From a checkpoint of a small transformer trained on Wikipedia.
Size: 8 layers, width 192, 6 heads of 32, MLP 768 SwiGLU, vocabulary 4096, 6.29M parameters.
Architecture: RMSNorm before each block, rotary positions, no biases in attention or MLP, untied embeddings.
MLP neurons of a small language model. Each row is named by its layer, matrix (gate and up: input weights) and neuron, and shows model dimensions 64-191. Each number is 128 + 24 x the weight over its row's rms, rounded and kept within 0 to 255. A neuron's up and down rows have the sign that makes its largest values positive.
After each neuron's rows, "fires on" lists the tokens most often at its 100 highest values on Wikipedia text that the model never trained on. A number after a token or word is its count.

L4.gate245 [136  97 119 114 104  85 124 146 111 124 151  97  67 112 116 133 107 160  58 153 165  85 164 160  94 157 161 121 103 118 129 129 134 119  96 136 105 106 146 151 152 162  99 133 179 135 172 127 153 154  96 126 107 108 113 140 114 156 154 135  93 126 133 134 104 109 139 126 138 116 148 127 165 180 123 110 123 110 117 106 112 123 137 153 115  81 118 140 146 105 113 128 114 116 132 123 131 102 129 123 113 181 141 100 128 107 122 122 122 105 116 113 137  90 122 116 120 125 110 160  73 153 136 148 164 104 106 187]
L4.up245 [168  67 161  94 126 104  85 167 129 145 115 133 127 156 106 113 122 160 129  96 141 124 103 153 120 139  96 146 114  95 155 137 107  91 133 155 153 144 161 108 119 109 140 139 183 125 170 153 175 146  98 152  87 105 181  94 152 145 128  85 109 112 124 156 135 133 142 139  99  98 143 111 124 128 135 137  83 148 122 117 138 141 150 145 101 128 116 119 120  80 116 113 124  83 170 112 126 148 136 117 136 130 136 155 155  86 120 150 126 146 140 137 121 111 126 170 147 143 100 150 101 147 129 159 147 111 111  92]
fires on: " or" 49, "," 15, " than" 6, "ly" 5, " " 5

L4.gate381 [152 112 133 130 136 154 142 120 103  77 167 103 127 133  89 153 164 112 142 164  97 143  84 175 131 171 164 160 108 157  94 123 135 128 112  65 122 135 167 140 110 127 159 148 123 118 170 127 112 164 144 149 116 121 139 151 144  80 105 138  94 109 148 125 178 116  82 124 187 126 126  96 150 113 124 163 109 162 129 144 117 156 117 101 140 159 113 119 129 143 159 110 133 161 140  99 139 111 101 117 154 100 128 101 168 129 159 161 143 126  87 125 169 108 177 115 115 145 150 153 100 113 146 119 176 128 122 155]
L4.up381 [135 126 136 129 169 137 142 120 105 166 174 144 118 110  90  99 154 107 142 138 110 127 145 127 136 120 119 123 163 134 180 121 200 133 106 176 152  94 140 140 121 114 128 137 129 174 109 143 106 113 116 126 122 119  99 109  97 113  99 131  99 140 126 123 125 122 105 112 160  96 143 122 148 100 150 146 115 154 156  58 129  72 115 119 187 165 127  71 117 113 107 121  88  90 139 100 139  98 161 168 138 130 138 133  92 131 162 133 114 163 124 144 164 120 126 137 140 177 137 131 140 122 144 140 135 119 137 118]
fires on: " the" 27, " le" 13, " en" 11, " no" 5, " my" 4, " la" 4

L4.gate490 [153 126 125 108 120 129 116 118 109 122 185  96 127 110 170 132 156 111 109  96 118 152 119 116 119 150 125 136 102 157 152 133 129 136 169 126 155 110 122 149 134  93  88 125 152 142 155 143 113 154 125 140  83  90 158 132 131 115 120 122 103 109 151 102 129 113 124 119  97 100 112 150 116  67 138  81 150 122 113 155 154 167 144 138 102 116 127 133 137  87 124 138 122 129 139 109 106 137  97  97 143 135 108 156 177 113 118 117 141 117 102 102  96 100 152 102  88 133 149 124 118 127 160 121 110 129 142 119]
L4.up490 [147 127 129 151 105  88  91 157 119 130 110 140  96 129  95 105  95 154 113 145  98 132 160 142  89 135 152 145 126 132 134 143 149 106 156 167 153 143 124 165 163 110  88 115 113 151 128 128 158 114 121 172 117  96 101 137 129 104 145 160  91 130 153 105 105 149 101  76 103 116 142 148 147 128 136 152 152 122 138 108 179 139 178 139 105 102 127 153 137  82 123 154 141  74 131 118 147 114 134 121 140 117 122 144 108 136 131 113 109 197 101  63 160  80 101 101 137 159 106 134 144 141 138 121 114  92 146  65]
fires on: " or" 50, " Or" 7, " en" 6

L4.gate321 [145 142 108 101 124  91 142 185 162 178 106 104 121 180 102 122 157 155 126 164  88 141 184 133 119 141 174 142 127 132  94 125 141 147 155 124 117 133 138 139 162 167 104 102 131 158 143 111 103 139 123 128 102 126 155  78  99 144  94  93  92 132 111 126 139 131 148 116 167 100 111 148 161 119 163 132 152 124  82 104 175  87 119 148 157 154 147 129 125 140  91 111 129 150 134 158  75 114 126 152  98 146 135 100 147 136  90 144 125 136 163 134 107 144  93 114 117 118 133 141 132 125 154 119 159 119 123 158]
L4.up321 [ 79 112 112  88 133 119  83  94 145 139 126 101 138 119 124 133 165 103 132 115 141 133 123 137 123  98 132 140  97 110 137 134 128 102 153 134 178 133 100 107 131 131 143 116 132 148 153 151  87 136 145 116 129 114 104 140  89 130 132  67  97 139  95 171 156 120 145 111 155 143 142 144 114  79 172  93 139 142 113  88 118 115 136 104 165 158 126 154 153 134 105  98 109 118 140 126 117 118 115 180 152 134  89 108 155 106 107 114 123 109 181  82 135 143 126 129 130 100 193 195 125 132  85  78 128 111 169 131]
fires on: " |" 52, " died" 8, "é" 5, ":" 4

L4.gate611 [153 131 159 101  89 117 142 139 111 122 124 127 126  87  95 115 108  75 107 128 113 113 109 113 131 120 136  96 115 149 142 146 116 131 150 113 116 137 150 115 185  99  71 156 122 151 126 151 120 130 100 104 160 100 100  88 140 142 187 142 112  99 118  99 135 114 101 139 102 164 156 159 111 113 117 101 133 125 124 118  96 121 107 114 145 136 166  91 137 119 151 153 116 135 115 122 132 123 188 102 148 144 112  54 136 124 159 126 146 107 115 177 141 149 132 153 173 134 128 153 126 140 171 163 125 116  91 148]
L4.up611 [121 139 124 171 148 163 123 128 112 163 119 120 118 146 166 119 145  90 125 113  85 122 113 134 144 109 163 109  99 161 132 103 140 165 126 140  93 100 109 177 134 121 116 130 127 141 128 177  99 129 111 154 106 131 108 171 116 183 113 142 133 132 174 126 141 109 102 165 133 113 138  95 119 152 108 112 101 161 127 119 100  84 111 136 127 155  87 125 130 138 159 136 133 138 116 106 164 178 140 146  96  84 131  66 120 122 139 111 129 144  94 169 146 118  91 132 116  76 112 148  92 129 137 112 149 132 114 199]
fires on: "0" 15, "2" 12, "u" 12, "o" 6, "d" 6, "a" 5

L4.gate483 [148 111  98 124 123 111  89 164 146 150 133 107 137 121 103  81 134 167 125  94 112  96 185 120 153  82 145 134 105 145 144 163 153 139 156 139 126 105 173  94 121 123  98 105 129 124 119 103 111 131 135 122 137 113 128 118 125  98 124 121 150 117 123 159 115 147 135 147 139 111 124 114 151 152 144 129  94 136 142 147  96 154 169 123 142 152 118 126 104 157 101 102 156 135  88 155  96 113 106 127  93 122  86 101 145  87 135 141 181 115 117 153 146 128 145 128  79 138 154 150 152 112  77 116 103 106 106 104]
L4.up483 [ 79 143 136  49 135 128  70 129 149 130 149 127 119 117  95 127 127 169 141 153 112 128 142  96  98 117  80 134 130 173 113 104 109  62 114 118 157 103 118 125 133 129 128 112 121 187 162 132  96 134  97 143 140 107 132 161 111 126 123 152 102 124 103 143 121 119 135 110 136 108 133  82 144 122 122 151 130 123  94 138 103 140 148 156 153 164 118 150 120 144 117 141 106 161 141 121 101 130  88  89 131 176 132 111 188 125 140  91 150  90 129 115 138  94 143 165 100 129 142 168 143 124 144 122 120  96 109 130]
fires on: " |" 40, " " 17, " or" 9, " died" 6, " and" 5, " G" 4

L4.gate628 [154 154  90 147 136  66 118 153 146 128 138 143 105 120 150 155 108 139 181 116 163  58 107 140 163 122 122 144 124 107  97 162 113 160 120 125  99 132 132 127  85 162 119 136 118  87 139 164 117 106 150 144 114 157 122 188  91 130 126 103 146 129  75 109 132 146 124 168  80 167 155 128 146 131  81 136 144 122 105 104 150 126 138 180 100 171 123  96 113 139  88 109 132  91 131 160  72 151 112 116 134 144 148 109 142 130 171 116 123 126 134 106  79 125 129 147 106 151 106 130 130 108 137  87 119 113 116 150]
L4.up628 [160 131  93 147 169 142 144 103  90 140  94 157 139 117 170 113 158 119 110 107 112 104 104 154 131 110 105 160 113 125 144 108 115 126  83 112 162 189 133 126 112 136 157  89 159 133 149 164  86  89 118 118 169 125 122 114 106  88 127 119 150 138 122 144 148 157 142 157  83 141 121 101 158 137 116 113 143 130 112 159 147 100 125 176  78 126 105 127 102  99 129  97 148 180 121 105 129 121 175 164 140 133 145 133 117 143 124 135 113  75 123  86 122 102 126 118 111 112 164 135 154 119 121 152  99 151  92  88]
fires on: "." 42, "%" 11, " and" 9, " for" 8, "," 7

L4.gate418 [154  87 123 126 135 145 173  94 117 158 134 143 111 114 105 141 168 124 137 118 110 147 109 168 132 138 158 164 121 119 170 117 126 149 130 125 137 150 130 109 114 132  86 181 101 127 108  92 143 111 107  96 113 162 131 151  84 105  94 122 144 143 124 124 125 142 161 151 124 135 146 149  62 115 121 137 131 130 102 107 112 117 108 127 112 133 115 100 106 187 163 129 117 131 141 163 164 162 114 108 111 153 138 111 137 128 133 180 136 106 112 157 115  90  71  78 117 145 111 103  80 119  93 129 119 123 172 147]
L4.up418 [124 140 118 108  70 105 147 125 150 129 123 163 143 116 136 116 102 123 126 118 135 127 168 139 129 146 103 129 146 112  99 145 121 112 111 135 140 122 131 100  80 146 142 127 145 144 159 160 122 105 148 129 132 129 160 154 140 159 115 129 197 130 130 125 144 134 129 105 132 115 147 144 155 115 161 106 153 147 102 137 141 129 131 155 123 102  98 119  89 147 122 146 129 134 120  96 116 132 112 108 125 144  81 170 120 157 147 127 142 125  96 171 172  84 139  78  82  81 133 187 134  97 162 161 116 148 191 103]
fires on: "v" 22, "ov" 10, "arn" 7, "ap" 6, "7" 6, " is" 6

L4.gate296 [165 111 129 132 153  94 129 156 128 148 144  96 147 149 142 133 182 129 138 142 105  55 106 126 161 121 116 111 107  89 155  96 120  87  88 131  91 132 134 139  77 137 131  78  96 128 143  91 128 134 155 103 151 141 115 112 139 127 116 141 129  94 141 160 161 112 180 115 126 111 101 136 182 128  84 121 149 141 105 110 152 178 144 155 131  97 136 144 143 120 129 117 132 148 120 129 104 139  91 170 124 137  91 158 120  84 136 175 193 126 115 114  91 125 135 105 120 138 172 124 132 166 110 159 124 104 148 135]
L4.up296 [151 133  99 151 122 146 124 112 117 106 125 145 148 114 115 138 125 122 116 118 117 105 133 163 141 115  85 129 165  99 110 134 148 112 150 127 135 136 127 176 126 167 135  92 115 131 153 164 136  78 153  94 142 153  49 112 150  94 134 131  95  80 129 162 135 159 155 121 100 101 159 121 123 144  98 133 137 146 142 111 145 138 140 149 121  87 121 164 121 118  77 111 128 118 131 138 167 152 117  84 124 171 137 170 154 143 135 132 151 163 113 131 131 125 111 148 143 129 129 139 115 110 111 144  88 134 134 109]
fires on: " to" 42, "," 17, " of" 12, ":" 10, " and" 7

L4.gate15 [102  98  67 114 110 102 139 155 134 122 161 166  98 112 127 114 132 185 136 109 148 142 118 133  83 140 152  94 148 171 120  90 110 139 136 150 124 103  96 148  94 111 127  94 135 103 116 119 130 209 119  87 127 154 117 108 124 131 124  97 154 150 132 169 129 115 157 141 147 134 113 134 108 139 111 109 104 136 106 131 135 159 106 165 116 124 145 167 131 133 128 151 130  96 116  87 132 144 142 151 109 140 121 115 152 113 104 125 126 134 179  91 142 140 163  98 103 133 130 108 132 150 102 118 122 109 117 112]
L4.up15 [142 141 106 100 163 158 147 129 140 109 117 126 172  96 104 127 160 157  89 106 173 122 121 186 139 108 101 127 124 109 159 131 148 144 108 116 117 120 127 179 122 114 132 129 114 137 124 139 122 148 121 100 115 129  99 113 119 136 151 126 132 177 157 152 103 129 128  95 111 149 129 137 169 126 119  96 134 138 133 122 119  93 116 116  58 120 107 163 151 116 136  98 161 138 175 136 129 122 137 120 103 121 150 139  90  98 100 148 121 101  97 119 133 147 108 141 183 126 130 126 160 163 111  29 121 136 148 133]
fires on: " more" 21, " most" 15, " less" 10, " disc" 7, "isc" 7

L4.gate675 [112  82 126 122 174 128  99 123 118  90 118 131 109 125 121 127  79 153 128 114 144 180 117 137 107 146 136 108  99 103 133 165 123 142 114 154 146 114 145 114 124 164 147 147 149 150 130 139 144 105 116 142 161 148 148 117 133 108 136 138 145 141  86 101 170 139 148 128 168  97 124 189 117 118 164 107 143 114 123 107 145 145 115 125 118 107 122 146 114 110 154  70 146 114 149 112 109 118 103 131 166 101 151  65 178 122 139 141 118 121 180 124 146 142 170 116  79 154  94 160 130 116 159 178 123 142 107  96]
L4.up675 [132 152 116 115 124 108 118 117  97 154 121 135 139 136 175 103  88 169 147 132 150 120 104 107 132 156 143 104 112 100 116 150  99 107  78 103 129 102 122 161 164 111  83  93  81 118  74  96 146 160 145 159 155 126  77 131 124  97 156 119 173 122 122 123 144 155 107 114 128 138 124 124 129 137 148 130  92  73 109 143 117  90 111 114  82  82  82 139 145 175 107  88 102 149 140  94 117  94 147 121 122 143 146 141 154  98 119 160 145 122  93  88 130 120 111 129 138 141 157 137 143  57 152 134  98 119 123 128]
fires on: " had" 26, " has" 15, "==" 13, " have" 8, "0" 5

L4.gate91 [148 123 132 144 125 129 133 120 106 133 168  98 150 144 145  88 146 193 103 132 127 150 138 152 177 134 110 155 123 116 135 157  86 144 110 125 121 111 109 125 109 124  85 139 161 143 127 164  79 121 160 117 125 111 154 115 120 117 146 129  98 110 179 139 143 134 125 151 164  89 144 141 111 109 157 136 149 102 152 124 133 120 147 132 115 114 143 136 167 160 150  69 142 173 111 135 121 115 114 183 119 149 130 106 143 104  96 143 132 198 119 113 136 142  83 134 102  97 153 116  82 135 103 134 117 152 133 126]
L4.up91 [111  79 106 138  99  94 165 126 106 172 116 138 110 150 114  95 174 163 162 167 134 112 137  92 128 178 133  93 115 152 146 118 133 108 112 120 134 120 108 141 105 150 119 108 115 104 160 108 109 126 161 143 132 125 120 155 116 121 126 150 144 136 137 103 133 135 129 118 182  93  84 115 141 144 154 151 118  77 165 105 130 139 127 123 121 130 179 110 115 157 156 158 146 134 145 146  83 122 143 128  98 136  64  89 149  89  96 136 181 180 136 154  94 141 148 112 104 150 110 122  91 126 109  90 109 161 119  93]
fires on: "," 33, " were" 10, " was" 9, "ul" 5, " is" 5, "um" 4

L4.gate422 [137 123 164 145 102 132 158 151  89 127 168 120  96 134 119 107 139 103 148 123 100  58 135  97 122 125 148 123 106  96 133 149 164  98 102 157 165 154 149 149 110 161 157  87 149 145 129 144 152 121  84 114 128 153 110 152 111 125 118 113 137 123 136 169 108 133 154 146  85 153 102 138  71 120  80 124 106 154 121 122 152 149 103 159  92 157 103 122 117 185 113 125 140 124 147 111 132 132 153 130 138 128  87 141 144  85 121  89 127 116 150 100 114 130 118 145 112 129 115 117 179  90 118  90 118 147 148 127]
L4.up422 [129  88 140  94 105 103 115 142 121  93 152 142  93 106 110 136 144 120 109 109 117  91 142 117 115 133 178  99 160 103  98 132 159 116 174 151 159 154 103 128 103 168 155  93 135 120 127 162 162 149 120 108  97 109 128 142 129 139 125 108 124 131 155 134 133 137 157 158 153 128 117 117 116 126 149 137 150 111 121 126  99 133 100 143 113 120 107 113 123  97 103 150 147 118 135 157 102 125  98  75 116 172 123 174 168 128  98 123 129  85  97  75  99  86 110 139 122 151 103 152 154  91 135  86 155 107 125 148]
fires on: " has" 34, " had" 17, " in" 8, " and" 5, " for" 5

L4.gate761 [107  98 165 133  95 155 133 180 121 104 123 144 153 106 115 155 136 113 131 166 113 132 149 108  92 148  93  92 168 142 149 169  93 164 103 155  91 162 142 128 154 132  96 147 115 166 130 128 128 100 124 155 163 134 167 124 156 181 107 117 133 135 159 137 118 149 122 123  89 146  98 142  98  94 156 154 114 170 105  85 122 131 115 149 171  65 160 163 126 134 126 124 102  90 126 131 105 135  90 130 140 155 175  90 119 109  94 128 174 153 156 126 142 132 116 102 107 123 160 156 121 103 128 115 142 107 104 152]
L4.up761 [148  89 103 159 152 147 149 114 130 107 123 151 119 132 138  99 131 186 109 143 116  97 149 122 136 102 138 113 158 100 106 130 110 127 134  69 106 139 130 157 154 145 150 149 141 127 126 118 161 110 168 136 105 124 132 103 114 157 150 129 158 116 104 124 101 121 155 112 144 123  98 117 167 109 180 100 155 116 158 145 112 119 108 127 123 161 136 118  96 112 103 114 113 143 155 117 145 132 128 103 112 126  71 144  98  76 132  91 144 140 132 185  81 147 113 164 112 108 123 127 170 136 171 122 112 120 111 165]
fires on: " was" 42, " ch" 37, " ab" 6

L4.gate290 [140 119 110 149 134 166 159 149 140 150 139 126 164 109 152  99 141 157 131 171 130 121 114 103 145 113 126 109 135  99 136 136 160 126 124 140 103 160 127 157 114 134 141 129 159 153 133 104 134 154 132 143 156 142  77 128  91 139 155 199 173 109 131 133  95 118  99 119  73 106  89 161 108 167 138 162 149  98  90 119 181  90 123  96 129 128 146 114 154 111 133 100  85 126 153 180 156 143 105 120 156 103 145 143 131 142 145 112 124 138  97 157 113 128 128  87 125  84 116 139 126 139 149 155  82 131 172 146]
L4.up290 [128 166 108 113 148 103 129  81 127 163 139 161 172 137 116 108 130 118 101  97 112 131 111 106 126 110 115 131 134 143 147 122 133 138 139 153 139  87 174 147  88 155  84 111 114 153 114 130 110 145 146 180 106 113 131 133 129 121 117 129 127 105 171 105 111 170 128 108 118 138 145 105 163  99 172 132 100 157 113 110 104 123 167 154 134 133 137 174  95 105 111 101 120 154 126 163  84 138 109 153 125  87 113 111 133 102 156 120 150 102 124 138 142 170 107 114  73 136 132  99 148 106  81 128 145 112 177 162]
fires on: " h" 30, " art" 12, "if" 9, "olog" 7, "og" 6, "-" 6

L4.gate153 [114 135 132 138 136 148 165 135 112 143 152 131 162 137  89  85 188 137 111 144 152 116 167 144  84 115 144 120 114 111 145 144 132 162 160 145 133 163 117 107 164 108 129 135 165 116 139 135 130 138 150 123  86 136 118 111 139  99 187 153 162 107 128 146  79 127 155 131 128 153 111 161 141  90 102  89 144 103 119 106 155 132 111 164 112 118  95 107 123 122  96 158 135 112 131 156 153 109 106 169  79 181  97 127  92 113 142 162 113 116  93  74 119 171 135 117  98 135 128 132 143 123 136 134 144 116 150 132]
L4.up153 [139 103 103 160 106 165 143 140 194 139 140 109 114 178 114 150 194 142 150 151  93 128  81  94 144 140 167 192 131 144 152 153 110 123 107 132 135 103 115 110  79 124 130 141  96 143 117 110 140  98 116 115 108 164 151  92 107 162 130 135 146 153 157 147 120 125 127 158 117 128 155 119 121 119 135 105 150 129 159 131 182 134 156 133 131 116 121 105 125  90 112 151 100 112 123 119 120 144 139  77 118 105 137 154  78 133 100  94 179 187 118 106 136 167 121 134 137 156 173 135 160 122 133 108 146  82 142 125]
fires on: "ch" 18, "av" 17, "v" 14, "f" 11, "3" 7

L4.gate508 [130 119  98  90 145 159 118 137  81 118 118 164 163 139 125 112 219 158  99  94 141  93 135 156 118 148 118 134 102 106 134 101 141 121 174 130 158 158 113 171 111 161 134 125 130  95  73 129 138 143 103 159 171 126 142 121 130 108 141 155 151 139 136 148  78 130 141 111 138 131 145 172  94 128 121  93 120 141 129 105 111 128 116 148 140 128  85 151 165 155 102 119 162 120 131 103 123 110  84 118 129 154 134 107  86 100  92 129 111 124 134 111 112 130 143 125  78 149 138 114 126 118 136 133 135 180 114 155]
L4.up508 [100 109 168 138 148  93 119 139 154 120 111 139 128 138 183 120 117 131 111 117 127 122  83 125 123 129 166 123 155 187  98 124  99 112  79 126 110 106 173 169 102  95 132 143 123 129 130 122 155 135 122 134 126 160 120 136 144 131  74 142 114 156 122 175 102 115 145  85 158 102 151 126 123 145 113 119 169 155 111 100 117 160 159 147 167 121 149 165 109 170 128  77 123 166 160 129 140 109 125 147 136 151 131 142 102 100 113 151 124 117 131 111 122  93 136 168 112 154 124 184 188 164 141 110  81  92 138 151]
fires on: " en" 24, " more" 20, " less" 13, " str" 6, "her" 5, "urr" 4

L4.gate520 [ 71 163 146 112 121 141  90 124 148 111 107 148 190 162 119  98 165 156 153 129 190  96 142 162 157 136 146 127 138 137 115 134  92 125 155 139 153 105 119 139 148 103 101 135 149 101 143 128 104  93 135 131 149 162 142 122 129 111 133 146 157  84  97  80 167 150 100 134 131 118 117 118 147  78 142 150  74 103 134 102 147 121 124 124 153  97 130 125 125 167 110 148 146 104 126 158 121 127 143  96 106 104 120 154 165  74 152 150 138 108 123 128 144 108 143  97 100 137 158 110 149 147 129 167 165 104 109 174]
L4.up520 [162 122 131 116 121  99 102 103 163  90 131 122 137 132 110 143 120 138 164 163 134 171  81 121 138 120 136 102 124 145 116 161 118 159  88 172 136 142  92 119  97 168 123 125 166 101 134 156 167 127 139 109 132 136 144  77 166 110 115 106 120 117 116 139 122 134 170 157  94 111 130 142 121 118 188  86 127 120 176  88 121 148 166 104 103 102 125 129 111 145 164 104 174 144 126 146 116 138 121  81 137 125 102 132 150 131 105 163 115 137 109 124 129 137 122 134 114 164 140 111 138 118 120 151 163 139 112 130]
fires on: " was" 24, " had" 12, " to" 8, " but" 8, "ided" 6, "ed" 6

L4.gate19 [148 136  87 134  87 149 127 117 147  97 129 132 108 141 123 138 131  81 137 170 122  94  78 131 121 105 160 149 147  77 139 160 104  93 114 108 171 143 108 123 132 156 121 100 158 141 107 115 131 143 147 140 149 145 108  74 103 100 120 105 134 111 130 156  82 103  82 152 108 108  85 154 111 112 121 126 155 126 161 107 118 120 140 102 132 135 137  69 132 106 133 150 147  83 140  96 150 124 136 147 134 152  64 119 152 102 118 114  78  94 115 106 166 138 133 154 159 183 122 124 168 137 139 123 102  82 158 128]
L4.up19 [145 168 112 168  86 110 121 122 128 118 117 171 139 141 141 122 104 109 161 127 127  93 100 125 163 131 154 121 148 151 127 123 155 159 136 125 112 168 139 124 126 129 120 114 123 128 138 110 164  68 112 122 127  82 170  95  89  83  90  97 162 138  99 105  60 114 141 169 146  94 122 124 112 162 148 102 152 162 124 135 164 136 142 153 171 142 131 147 158 152 127 121 144 109  89 152 143 140 144 163 118 146 119 119 157 163 140 131 122  76 178 145 149 113 116 124 108  79 120  66 108  87  93 158 118 127 157 132]
fires on: " of" 57, " at" 13, " along" 8, " from" 4

L4.gate125 [169 126  99 190 121  78 131 134 140 149 154 102  77 118 141 106 131 116 101 130  99  86 106 151 101 114 104 114  96 146 121 165 121 134  96 159 145 111 122 154 118 141 102  96 168 121 157 117 129 138 139  85  79  61 146  98  84 122 115 116 119 140 142 171 111 117 136 135  96 112 129 119 139 126 103 172  85 129  93 140 139 103 122 145 126 157  98 152 120  97 101 155 124 128  97 124 126 138  94 138 111 122 114 154 140 102 139 126 141 119 145 144 153 119 153 114  83 127 145 126 142 152 127 104 119 160  88 125]
L4.up125 [112 139 120 132 132 148 142 166 103 149 187 131 138 107 149 118 163 158  94 113  99 124 105 105  75 111 117 158 123 135 119 155 176 118 146 114 155 113 101 142  87 160 140  70 146 104  93 150 126  89 122 151 149 125 162 132 129 143 114 130 133 102 123 117 138 126 113  96 114 121 139 135 164 129  93 115 114 125 138 115 131 139 143 117 112 101 123 112 104 127 114 131 125 140 146 138  95 170  85 171  92 119 136 110 109 106 168 187 124 128  76 122 172  79 152 125 150 157  83 132 133 101 120 138 104 161 130  86]
fires on: "," 77, "reg" 8, " and" 4

L4.gate304 [ 92  99 142 116 122 103 153 157 112 145 105 153 139 119 105  99 121 118 126  88 132 110 108 124 134  85 111 122 149 146 143 139 151 152 150 176 133 153 134 140 135 115  92 108  97 126  82 132  66 149  98 140 128 126 125 133 109  97 123 129 104 148 158 111 148 110 138 108 129 115 158 127 154 160 102 128 145 101 122 131  89  96 143 110 125 149 140 121  78 149 149 130 130 149  98 168 129 125 161  85  74 102 118 130 148 144 165  85 134 110 171 116 161 102 153 106 116 109 153 150 126 107 118 136 154  90  70 111]
L4.up304 [159 130 132 158 146 142 159 107  93  81 107 143 116 154 131  84 158 131 112  92 118 162  93 117 139 110 155  90 134 102 154 184 143 132 134 160 148 106 149 118  95 165 182 141 113 127 106 106 146  96 131 131 134 159 143 137 135 120 127 166 119 113 138 107 132 146 128 144 125 144 143 152 137 132 133 109 156 137 111 138 143 139 119 151 151 179 153 127 154 103 115 136 106 144 140 134 166  96 123 110 127  95 125  66 150 131 130 118 167 116 168 152 151 123 103 144 157 113  70 134 142 138 105 119 129 166 159 150]
fires on: " ft" 14, "0" 14, " a" 9, "ag" 9, " m" 7, "u" 5

L4.gate505 [105 152 142 124 135 120 120 135 136 115 106 129 129 138 113  95 142 135 144 127 159 120 158 148 148  68 134 119 124 123 173 120 138 138 124 139 122 135 115 107 123 133 163  93  97 147 122 166 118 135  88 116 147 136 123 118 124 183 137 117 116  74 141 170 182 181 141 103  89 126 129 141  60 162 134 115 129 156 124 129 104 107  98 171  65 119 105  80 109 146 129 155 142 155 136 125 112 145 146 127 164 124  95 116 117 119 111 130 147 166 198 124  96 125 131 114 119 162 126 133  99 122 108 117 186 121 102 150]
L4.up505 [170 165 100 109 106  95 140 116 132  98 130 155 157 160 159 127 118 129 132 159 134 146 127 153 139 143 111 122 170 171 121 152 138 170 104 123  99 151 140 141 116 133 143 141 124 147 110 127 169 152 134  96 126 123 116  98 128 174 115 121 109 105 110 129 145 159 127 129 149 119 184 130  90 118 155 121 148 137 126 150  92  87 137 115 134 112 117 123  73 141 180 169 130 134 115 101 147 204 128 102 143 127  76 141 143 106 124 130 146 126 139 140 134 104 116 131 120 133 114  95 112 126  94 110 156 141 145 138]
fires on: " had" 45, " was" 31, "ag" 7, " has" 5

L4.gate163 [128 114 160 105 123 117 172 119 156 136 145  85 148 176 108 146 139 172 154  86 129 154 121  93 124 102 117 142 153 101 151 136 131 122 136 158 119 111 143 138 124 173  89 123 142 144 131 159 121 158 118 113 117 137 171 133  91 152 110 138 109 108 138 111 153 168 119 133  52 148 107 162 166 145 129 111 114 150  91 162 142 117 116 103 116  97 118 143 111 113 116 111 138 117 122 122 144 127  78 102 100 118  90 142 133 113 117 145 140  79 104 167 104 171  93 137 133 119 158  49 154 112 156  96 128 149 182 130]
L4.up163 [126 112  82 144 139 116  87 113 132 106 112  84 107 122  97 131  77 119 154  73 149 110 126  96 143 112 156 111 161 127 127  90 130 139 107 153 101 125 186 110 114 135 141 132  82 150 120 152  98 113 152 162 112 111 139 124 136 141 105 182 117 152 120 113 113 105 177 124 128 116 140 118 117 116 126 123 137 109  68 133 116 112 155 148 133 136 157 115 122 122 141 145  93  95 109 157 145  82 155 153 159 136 131 104 141 123 143 111  83 101 144  79 141 119 138 122  97 140 143 104 143 156 137 123 131 156 151 159]
fires on: " h" 48, "f" 24

L4.gate602 [148 106 125 102 100 121 127 176 164  85 117 121 135 160 106 133 106 169 140  91 120 115  99 141  83  63 150 135 118 148 105 124 123 129 161 110 155 141 155 113 128 121 137 126 145 181 142 106 124 132 151 127 162 125 132 120 109 112 132 112 128 133 121 100 132 116 146 152  75 117  99 141 119 173 116 172 116  86  94 127 138 122 100 118 153 119 107  95 135 100 134  93 127 107  90 145 152  88 130 148 157 116  91 118 117 138  80 129 111 126 120  77 125 145 105  92  91 140 114 114 151 105 118 139 125 159 151 147]
L4.up602 [150  99 141 135 143  94 103 144 147 134 101 113 138 135 100 131 129 118 154 143 128 124 109  89 131 150 134 155 129  92 116 111 145 156 125 114 148 143 146 169  68 134  90 151 146  95 129 172 104 140 126 124 163 173 136 151 104 168 148 170 138 148 126 117 150 105  87 131 132 128 128 147 152 127 139 153 138  92 146 117 109 133 120 125 151 131 120 118 185  96 133 114 147  82 109 162 125 167 144 155 135 162 118 140 113 154 111 160 143 139 125 143 117 149 112  76  57 147 138 122 136 124 175 148 158 119 120 129]
fires on: "f" 22, "ol" 9, "ic" 8, " for" 7, "5" 6

L4.gate332 [123 154 138 125 112 139 142 156 163 114 169 126 105 121 103 110  94 124 156 142 117 110  96 135 141 169 143 142 103 131 108 122 131 133  93 111 132 159 145 184 150 138 114 181 130 160 123 157 122 123 125 108 122 101 138 128 126 138 126 148 119 110  77 109 166 125 139 116 129 123 134 130 140 100 106 131 134  92 119 104 157 134 113 125 118  94  97 102  78  81 145  84 117  94 185 106 169 106 132 119  84 134  94  55 166 121  81 135 142 135 128 139  62 133 113 101 128 159 137 127 170  94 150 122 159 105 110 146]
L4.up332 [125  93 126 134 106  92 178 107 166 193 126 146 122 138 117 108 138  99 143 141  76 108 127 102 154 116 165  92  99 130 100 145 151 126 160 111  67 131 117 139 118 149 147 141 118  95  97 155 149 154 151  83 104 145 134 147 114 130 144 145 141 112 152 120 130 136 124 142 131  95 147 151 172 129 121 119 156 137 177  98 167 125 114 136 120 141 106  84 138 110 103 131 126 110 145 156 114 134 132 135 107 119 101 142 121 103 111 122 118 114  93 160  80 111 123 124 125 143 134  97 127  90 136 156 125 147 134 114]
fires on: "d" 22, "it" 17, "ut" 7, "eg" 5